MLP neurons of a small language model. Each row is named by its layer, matrix (down: output weights) and neuron, and shows model dimensions 256-383. Each number is 500 + 25 x the weight over its row's rms, rounded and kept within 0 to 999. Numbers have three digits each.
A block is one neuron, or neurons of one layer that tend to fire together. Before each block is what it responds to, as a language model described it from the Wikipedia text at the highest values.

Responds to: Word piece after prefix. Short word-internal pieces right after a prefix like en-, dis-, ex-, cont-, pre-, as in en|l|isted, dis|qu|ieting, ex|am|ination.
L8.down58:510469511488486522457496508498507534469521510505525497537461431535439486470475500513493466470490470503495520509479467478505534494500492463522518486532507459522497568543484483496513504444529515496480494481472528514487451502502472497528494515513532555512497506488523460488457558500476496505464503487477509520507471517518527471480516496460500500485521492487482481534522538510528488491491
L8.down128:476491455495535521503506484545511503561488487475472515535462454469498512538484485515474526514502476499538487492507529505494485459511533504451457494476503493489482467500502488535472478477534480503509535492520483464516494544525435477505496521535474491504492498501528483520459453501499467488464519494518493509504502496497507489546506476450508524465499481472507474522463487541512475490540
L8.down787:457477511495506535493431470545494504504476513485549484537553471482489504471512499516499509485474535532462496518453516518534520541500522465498538518528502535458485538493464468541493458512453463525552483473508495473495446531496475505525491488525514523530503523489508478503495487553474501467495498464497516515503493467451504524513506500513491541480510494503484491489480469488457496545550
L8.down1373:467449525508467508480519512508522485482485458497505501530482457477500523468503512496468453511537505484524494498501511521478490531507509513475423486457513486530452503478472478516501498520503465536507493521501569494489478478464521509489496532518484527509521447495502535540484484481491505510485528506468435477498473521480459471546496508502490475506499494483531497475524523507487539524467

Responds to: Table pipes and numbers. Pipe separators and small numbers in Wikipedia tables, often after a count like "1 | 2 | 3" or at row starts (| 5 |); rarely "In contrast"/"In particular".
L8.down430:549542487510501498479523492537473503470498514525527478517540496522508547538479455579491490465496464502486535513470503569488525521534478472546494494471524476510503460460501483536503483510515467459495501513492475486522528486481485478535533527500512512480459492456513501487475490493488501502492528478492480474463461466458511531526466490507497486489536525502455479477467525505479532485485
L8.down1162:490468483483510503449482511527497531498498504518529509431544495481492483507487484527511465520496497525523508480466499509463527563505525483449502515505550517505506517511481487538489541523512500488495501465493501480499481519494476475495516517585541483504478521489507507482560511501485478492524508534524506517503473520527459524479494506523523489474493518491516534501453523486508495563521
L8.down1287:498479530528490483496482464499464471541487508489516486505493552483494507465490514541474507497492534514514508534480472499516490476525494518523475510516503526474510519461490510507520496535453486516536474464483505480520538483415556515537586556506535503503527502507498444472489484516493457496504480529509513477518490477497544482493504483525495528503499488475477509499473484479482508570533
L8.down1329:510525478520466500476475489570449460519532498501480505514514498490478486494494489542498463458490494513484512524466515541475546540500466465504516507489538466453552489476524525509545514495519514490551499502494482494523507518466471521530494539526472507468516506454498519555505481489514490471495518489498511523476491452477519519515540482465501508510492509496479488440497516510515506555474

Responds to: Word-initial Latin prefixes. Prefix pieces at the start of a word, mostly pre (prevalent, pretext, previously), plus sub, under, re and trans, which the model completes from the next piece.
L7.down35:504521535527492507527438501538508501498483476507514518501521540483512502562499506522496475537494507515483496502498495465479506493486485508487501500517523441511469458482493468453460446484475499519474495535483472499554473528543516527494474478477486527526512502485518473507552538490530513494475502499530488517503489531455501517486513496518483505440506507498517489470476540481525518515477
L7.down78:512502533466549511519537509483492520491496494466509505507515509500483533538511517466466489545499478506487532474491500548515512505519490484474503510472495522528485492548572487505435455523499536503524497499445478485558478552531482527494531469487512507499541520496479542459467483512507531491478499518534499526471469491520474457457538508477472540475498506491467489461511514499514500515471
L7.down306:508472499431514439484541487516534511535533526488490488448510505515478491520485507531485489442522517539439489532500507529501510488521503475481526511525515528506521534449522512509535493453518485514515507465582485515525509465508491479490493447510533488489496479481481529467534537528498452499508504455505527510506528476541489490533508514479484488520451500509515495528545511505500508485498
L7.down369:532480543500497477507483496500450505490501463479514515540490526510514466494500490518474502472494522488520522532484491510486476461522519515501530510494497456507475472505504478487509507501488567489474477493496503475490527514529548537509490497475502476543536522504510467510459514488527531476536515469498477473552525506455501505491515524526491523474521470479486516490504537503510496477514
L7.down608:496528511549502500473461530520505489488525475486550515440494518528482489488496500488476480512541509518512496535484533472470475545468454552576488520494504523518519485512525578519485491506496492530531508434507510486496478494530471530519516538488485498520453487503526499498559505489513493515522478488445492458507453480476475497475511509504488517534511515516471510485489523501458513487490
L7.down609:475502533495513506505520467506523491485486441468507504484501518531493541519484521486464497549489465469488513478490496464466551485496445550493514509484542511480528539504525522494469497537455490504539510495484496518472494469499506532515483523496520491502485511519495516520496551492560462508482498523492479525516463479499492478484549522512483515449486498483501490492499500516471489501520
L7.down676:484521535477501510479509472518529473495459570482474477531492512499490510557510534525544525499532474479469528517463517514496489499502498516471489502515490547499477455460531498465494514530489470513455492476484516499487494479479469530477492481487508496522507560519492489487531522492472525469464505479504465557490490483512444540516481467478506467505479515502566491507481512540489488473495
L7.down726:494479509513513498476485490501518520477501460501487529546465508463464468555517521494491463507484536485492519532497492528476539508533521473538491510515483475520559513509511501485503503496475499503478528496490499488489438462523508491523538509519544495544524518524450552521528476506505493533503501529473530510510482524537488486470480487513460503536453520497477520508512456512525491516499
L7.down789:501461487506461467462467513531489477549468499529482503486503468468494502496526484490513499533466495490496483476494490478461473492495470488489449495537506508495473492553503500511496530504516566480511482491515532502471562530473521545504526515525495476505526492458511519493494474501554498506514528540550525472534499534505489499554453478511497476488522501542475498529540536496463466473485
L7.down838:470520493521500469521479525494472519520528472452491528519467474466495484475517495482560511469537501573445474500474482524527462505500518505584499508557466491456497463504508482459509476516507509517509506512499485499481517516498424513491521497514504484491488526496548504495485497489551498507508460520517487484504513540531493503510540501497525500518545474508495510457553508553489527458494
L7.down1086:504492432495476489549475511491508502481511518461513494523467540507520531523495513491539495517502536503532527456535501552493481512500487482476479505528482487483516450478511462454522488439488494557489508450482521483493506531530505496532479517507509531505487493485481499508506483542490535502515511550477527507472471514455529515476508485486474532501447547487471531521491473523508508505549
L7.down1131:456517509530435514456428513539526491469486521524439519483496538478510480503547499478456492522494512425509529531524494511501479512479516522536514487477491484474475495480514542466495515523458520486509525532502481506493436444465529515523476512456523501526491533463509495482543513452513486550504487502525471531477512530531494480486491505518476501518527505474483503473532506497517500480500
L7.down1191:483483540461487529466473496512520438507520474511490459502480500550494511497470507447460569539467521510537504516540456482472488540520510472523550510504552493510544487473505505518498536494509486474521501530498484481504500498499476538506543474479504508529469496514503493514516500553547468480543474482539457463528495509487503495513513528536489511526519513491473514486500502447487492479511
L7.down1353:519533557468461516524500535478511500485475459491501505533453495498534492480514467500495513494517478541457470479495497499531499514493521505530526503519493483498481489481515514512523519492503472540502517485508539507455515520462495540515461467489538506500506490496474540474481526500513467547480491521458482455525514478479517486502511495522487486497486497497471509519428464536545485549558
L7.down1418:535499473480509502533490469507467512480524477495547501498469513504537474523515528505516490466475505545485479492472498466504527529529486514501556510519472500498489490519476503526506456534457515505492522484528518509504473513487493511507477492535492461497519532535493527447526443496509481478513508508519518504509498495556470488460526479486504506527507501545513515470517472537476479463522
L7.down1420:499488511505504499526511482524502490491477512465505489569515493546514508516474513535446480559545484488501528502482408488492531478501489512515439519487497487493551486511506511477480470546489546461519502505545490500490512522483508507533492476526485494494530542526497496485532486527494484476553516495510508515479505529501494483474496479519487444492512482531492523500510524482512511519510

Responds to: Table header cell separators. Pipe separators in Wikipedia table header rows, above all after Candidate in election tables, plus mid-number digits like 4.71 or 43,719.
L7.down29:478555516527522484521488475477498504507516491486521468474476469464547517548479493493490481446508519560471496505545468537541498465540519494491518496479477493501526465457508489475504485505490534506517528519495501521486471496494517479552505510501513525508492501493493541521493467523459481501483473528471503548486513542516529522433526527550510506477479442501501485468469488490500510479474
L7.down318:492516533490495490478487507500497483468508436500518463546513547523479511485469516536523445506498529508492523554536454489480515445492492519497478498481507501520512497463472561514449485496536493498512524490514507500497472516487529489451525514516513513470500485482470538463475481480487474536503512494569494537507499515498501528451492502533498486481499525508505477502496503490492506554507
L7.down431:533464497486529444476515487518510515490491508481511467492511495510509489519534461504515533508536551510532481514472492506476502447470487533477518495524480530554513508468503540467485500521554511477495540544488492504534505500494491522480519445524528525498490510453570525499562538504508479493528539488489521480494522557528541490473550489499533486518468511495547499541494528439488497491492
L7.down483:498520502494505495521493520504490515517515530514510465516499505488477489502486491529514534477473536494435472485496506561465566481504527507441483494523506512513452520470501514505475490522532455496478517461515479474512508451504517511505444499550496522502484482496470505490505457533465474506494488472491490473462505498473525547501510519518465443499479458504512508505526521510459491502474
L7.down606:503495492516480502456513488517537479507482450458490491482461440486535484488540508500517517521502482485513529474515464539512470506495508533499532490480487531477511496507510483450495522525469508493464540529545494503469491461510506518446500514484499488473503502491497481490498476484516519490533482497479511491441502527496527515464524506523555526452553536526481527495446487547500502476500
L7.down744:460502526521532480558493499532488508491498478508481506532498508496501544542479519521463525490498475531492510513507514512463524488534514512488503498480499489494496524537499508497516480499546453515487546484486539504501487545432553508495483469514494487509515442501504510533495516491486491513517509470537453490493535472489491478519531510491499498506489510487491476480496507479425487492496
L7.down844:505463499524497545484487504449502483484502423483507500478494498512497520534480494546556518504472514523496470533548523472488501466483486485514533496510505503467510517454473463480500549476502525442518521470517513486503474520496486505497460462513530545509471518545479548484505531505517513466496472458517529535472491479489529517495465523467472510473522517515498484496558492508532458499492
L7.down910:491485496483487487547514503518499497483505485478510483444514496509449509539491466531508479494487473476481540493494515452475527521504441472457529503488499517523479480503497519460511487556524501454490507520541460501528501513497512491530485500479485497515515536564523514500504557508485465449464448508535532500509508504504491528508469504448505521503474537524481507541498478541523517479533
L7.down924:515478500491501513443472509493475540477535475507515474490498505505464480500487469479543528504472504505517496501496467486475531483523526523501519486478473502524521512514490510554505515483523478515470474527569459487482516499569527462506518522459496524526534496472505493524498501506496545501500513464520465465470496493511518562430500503494542508463531535474526488482549542509491515455519
L7.down928:491480504508464550526488466477512523531500525458498490532537501517496480520498472514518516489544457523488494474499475524522498503467433470480465500521481521493526479504484479486504503551488520515507503515456510489509462506485453515491510533530465473513456481488511460488475556512506494533530469510513510487510519568477506477516551520513491498532533498507519514473509458531528481468526
L7.down993:523493483521540524516463526504516499485516454521535513514501488451442523489525481468523479513545491501533502513509448532514488512509481503505493489528474516528451481512459508503525557519514517493499524525494488487476501486484524507511503490502492520531508458517516544511488532466511498490538481518546513504511578521524533556501495546479522502520497477522508519431512478466468529503493
L7.down1067:482581501498443500506510508510520484487516481458474468485494504547519467543472483467489492464522480523477450496485498519512516487501489489512487507470486480535494474524495499470528523514507536526500512515476491478473502514446488533475480526492505511507499494480512507500462483534469467548456472497519499483516539503485482518529509526532498510507493438507540507459540501508476512527467
L7.down1124:473489472482487492506468503498522486511477441531481487473505473501516502526516501495517485488521536480520491494510539461425511510487505497497474510485491528476472487493482501483542530520515501469493552510452503492542490471526484459469503531461521494532509527508498493510511527520464509520469511500482512549451539509515477531501508493511512493521542499497450515464431506500512469478520
L7.down1242:547504482503498486546485486492538492496486530483492477493453512508537501542493508505496486474506543473496515474495541500555511527496508490463506467506538489496514504481519534464478511497541507485500474515517521497538477507489482477501516504522492474488507562481529524505517502518491482515485529520494562492511499496490509564448474512484519528502510465525522479500487443481495508498514
L7.down1344:545491522491498482494466518515517491467488503440517459494557483490480478505490501526491454529536473486478495545464499510483521501488545521484548513537476561470465495501485522486489497487539514505497454493478465485498517484527513466494494498518520493505522513477484470506494516503505489482519529485534518453472524471486492495515494438486527536476471492513491521513516501475512500467513
L7.down1447:511509498525478472518450517519519450477501529497523436573506480454466519502497518523512468477527509489533489501471523530496532521466480510492504503506517577486439479496499507547514519526514481528510488485503454488517461507492541501544533498493488510531509515425480512507458497469507541525528520547502480503467501484513538523500520499509507495476487513496483514491479466525526511488493

Responds to: Sports "of" connector. The word "of" joining a noun to its group, strongest for sports leagues and seasons ("division of", "Bucks of the"); also dashes in win–loss records.
L2.down1155:512529533502540516516500515464531513484482518509516493512480480513487529484516527491484501503470486457509515497506491490502492551455525471518502527519522511544528483462531534455463539502469493449533522501469482486503528464483522516528505532509515499512494482508507464483539499498473521479477534493412465515456513485488488490515496494491469458478515534562501555502487524502466524473526

Responds to: Digits inside table numbers. Later digit pieces of multi-digit numbers in tables, mostly election vote counts and percentages, such as 62,3|10 or 7.3; rarely a word-start fragment like M in Mears.
L2.down308:498482460503515498475454496509506504501544521535512510484472517466470550529513490509500492478502521489504469502510467496509515483467509482496481522518510515506514521476469471447494513501484491510502502512562501462514455512501482505541514493456507486528514546515556472498464491533501536494484507457464483495543451491458513497513485459505538563504493526541501481519509486529499501490531

Responds to: Four-digit year tokens. Four-digit years as whole tokens in dates, table rows and season ranges, as in "in 2004", "| 1999 |", "2007–08".
L2.down218:530489505489495530503485538516503565522509508476534484513522473472505550516453502511505515511491486548510530477471464480508463513485496524505497521477506532527534547473492500491508471521480534513505549488500500508531494489503539494480481497558532522497490500473473500528474516471527499525511475553446537517509474485526510522535507538449476509529468512503462517506525433496509470504559

Responds to: Word-completing pieces. Final pieces that finish a multi-token word or a noun phrase's head in expository prose, e.g. hyp-ot-hesis, determ-ine, ref-use, or release after "only studio".
L8.down178:467500485485525536511512502472510477518482485525551522488533506477488526523468563496504494464513496507492497522490495506512487502471456478540505499564517474495521551512477528463511475517507495494481522498519496511540466522484470471536476486513491493507511483539471516506489440508520506529549467547476485506477466454487482450529498542476450503482491486469473500515482516507509406460481
L8.down225:478561515456528514509469489477522513481511479561441555479493505544468521514513505533502480518513476518456468491518517493512509509507516469502476484474507484485543520444534469516462485455494491509507489507501462458520484526506488480465483498478473496452484526538502522477520517473526495454497500488496493516481526485509497495511536510474504505565471509501470519508531484535475527548528
L8.down448:497474513488500498507510504505560496465515490495498504494537511497488474478499480544466466499451475482506507518476451512541524474562505518472470520511479522453470534521476470509442547501460501518508446496495520498520506510493515512476469485497454483468503457513484528485517501510533473465503517503521467502518518523530487529552491507513532491485512483488534531516468533549472522483506
L8.down671:522470547483488493500466529493510505516539460487505495454507526494501492546505543518519516518520455494477518481479510493541523451456496513478494498486495526491508476456480484476501490472502521495540475504485542557486538481509486493508515489477516499488525471533533531501472494503468493517496529491529538499500519483523548516482519472493495487506505528563506513492473504500480565484513

Responds to: Com and word-start fragments. The piece com in web domains and words (NBA.com, sitcom, telecoms, communist), plus word-opening fragments like re, post, tem, and TV/television.
L2.down909:509509502499557488475519514550507488450510482508517505454493498536531481538478496478488460488533536460529486491472488470469491479532468489518491527509537527478532530505538524519506509550490490493516514485541507528541461472550508485521519535515577479493508502488495511496457518484480513498515474515475479525518491542452448525492525499465471502466492527492527502498557500496551491489494

Responds to: Decimal fraction digits. Digits right after a decimal point in measurements, percentages and table figures, such as 38.9 m, 54.1 and 33.9%; also the cell bar after Pop. or No.
L8.down363:489523489499488454530502460502461547503505481468502520483523515491522514541506551500505491471494483536502514503523505463506494501528488508480514516519516467501442496514550505499472476476499525523502490453452496493485450500499490519465467478483450472534514469485479526505485507483547482537519468476564505563486526538503490532496506482487498497500488468525527478513503489561500471492507
L8.down539:505517533532513494503543517462461417491470461518541502516503452507492514529482460492472532503456445519461457454493499505451504491524477497474508524484539556485473507490489456511497496473481541531494519512506502490484462469536508503484510518469514509535512439548418505512494485471485493530492491509491545500499524482549524496469520485533544503505525530471499474522505517514456505511466
L8.down710:465530494490506512523476493535468475534498506487484502514522503486481513524496484464510508492536482497513489458483504544531528513554479457491480547477521532476461498487472464511493503463494434565467518499494483452514464529494464511504495536470519523504532501541502517508504502488496484495521462516489533512466510531473533520471487468504519496533474474457481505502515520492461525511498
L8.down1267:501520492505533537505519514522495491538467479512514510508541472527511508522526516523478530466505506514490468508522518534541475523448445499545462497479514480509455448511457562522452457478463495544510516463506526498513468519545510528503554484483500520512492501499481475492484497485504487522496512543497498522496502504523502469446520481489508504546529498485498500531461519497489525521491

Responds to: Relational "of" after nouns. Mostly the preposition of after a relational or abstract noun that demands a complement, e.g. help of, supervision of, daughter of, part of; occasionally with after tasked or rivalry.
L7.down12:509459511517507498504498504535517546513496525503503492511478472485535493507507468493499533487448467503482476485498529508520509515516515524477559501451491476527495443483505518526489481494483534505498478534578511521504530524536496563494511500534535504480520489486514515514481472518489542521475534445537497471518479494480501512517489559495479503481462545513454507493548522472532494487510
L7.down58:534483522492527524478494503504513509509492533509525509545453489483503515427501517507490489549487485511471512520472497546455477472516488487554544500541520503526495532456524519461505490527489508520458543490508473488492480508522528506490522495486548516509510504476511488490533515562481550470491478479514538495505455498501492513535502519473461506542449533575478457493505537433516448497487
L7.down216:507580494455498500538502507473511535475465489558513557471544475460487502524535522472508511476458525497500542531508501488457473535510512527529508498484457500477505468458489500477478516456486443513505538536516528493480507538533471515504474504502499522426479503529506502483504455485492484491457537484500509507480455475484478496541454498502478519552505485508500510508517500489452517480492
L7.down302:492465520492518492492477547561537489477556488487430496532511510505497508525476444496511499521489520496502523444469493483494513487511488517498477495529496528464474461516504525533530440511470482506464489507493506502498516556476531501463508523512464454467510488522465535452570513537481458474500493554459533487487495509513492507496502482527490534452509511477510507495426467496544495522492
L7.down335:526540510489509515524492489536465526495552496473488484510469487521538469379513487510476444489497489528461500521499523500513480452530545497462494512526502503434496534534504468465530489540496524509457526530528459495504476489528489509483491477487465461517485510536495501450480523560471446491512475513484494494522491562516502539548495512482516479498477471527506489487518553491519511493494
L7.down417:506463495507519452469494478522460490481514490500520456479482443485461526408474490512491496492529461552498465505471493519488496478523514535491484488541494555459502523480506523473489516470533509525486507487521493488493500506507499538502521476542548533517492472565503543509511500502509486469501504499513505491502499514514484491481494536485467492481490521437484481505505513496531516501525
L7.down477:486487468483516514541480508514533511496531532488557502519525527543510475459553530490527505482533485469507492483495487483470469476505511526526513507512467519510489552513528508458492474506470529476466560519537534508496493535511526460477525500486476450546479520527503488464520508469496474484501497542511497477477498524534449526525485469505536495544471511473524513489476505441529524503478
L7.down614:478479520476535511512516501533525494498515530524494503493490490486445492534498480499526541481470480509536453517518504499505497534522527530451501485544493519492462453510565477509507519497518532556523485481513470518521505514523496543518523490502531508482461514504550467463491542503471520545515561518489477506470513482486528477477484514526484558522480485451457483504546465527502506468543
L7.down641:468477514450513497477501527517485480485510468526474514520529483533472516468537482484550501493499492535517492502476495489491473468515471525498470503546471530483472476504508510500555513511470494475516508466498527510486523546466460528494510475473500471513464481527534524543497522491516507478522493497548522521540473510526478486480467487493523535529505510474501498513503464499496519490518
L7.down697:481518524567518502526505490513467505504530514502498503538501528560524468448505523478526498517498525493487538487482486481530542536538489534478474493513491510510500544457487475534515488510474532468488476454465520492519505513458490519504511477462506506490512539548491513539482455471553487495475471525520503469477463480501472460512518496487548511523485529497503507506497519458501507478543
L7.down718:507463484500474488487517546538498514464553525502480446519497515503460484353522507513514471474535463521515474521498511493483473513491519495493477520509483485498462516509487509519559478539513528497485507533494492489497513510524481508483534465507486485526485518527530513496539499513460450452541519512508484467483528516540520503517480507499501497501478478477491518559515515467553488517507
L7.down738:513507491528499502447499470481522492477513490504489462519494486464539500457512531512527484465506472543484509498535475513519519467487507531503504521513470468491519522523490472435498501520484552481510536506474536504499504500483470516454518480466471430470527487519454523546513502500496491500492535504535496505515484464509447521534497541488489504513503501508504489527524524502495476505476
L7.down933:522475512511546497492532507519517512519489482488489479530508470505521502548553473489503475499502491528500512530478524491509515461471494561463494494521488510509486540488496484491455449479519535522529516470537489489495496495486539541490473527523468467481536489517510538531499501500480532517475524516493440469472478507553484499449529490499507531471504527452499506492477523481527507463483
L7.down966:509459429486504485507472510513533533518511546523531525496481495490510475508543507487506491501468484498475479488498517496469491467468488488483504491498472465542458466552492524491463512458499467465490478500485552502495485480532469545493518527498508495497443511531532533529490441547513515523468536486536429515449490456462465469484468484503457519512521527496501500480484533526525510521512
L7.down1000:491491502482463508498465521567452553528500494471508509522526465491475511505506497511538493522488496475482493473516534495537528517464475479493481503512488504513495499496454507505504483432482510498558487538487480507519514512524513476505476491514470462491525488502512511530505526481500516507463491546498502516437555537516459531483507489538490511491497471467489494476553489484484518505530
L7.down1485:498507468479492514436505460529492489501496505542530470501491501475508497533456537532502514497482495508498537515516500488517475497505490498543512512513474509504463487494503513485487538489488514492500503509508503464560500459553531549511526540549524462527465472510505513444483495515499536459528466513491467502471483549519520460542516545479498482470544490452534538488476505484453500534474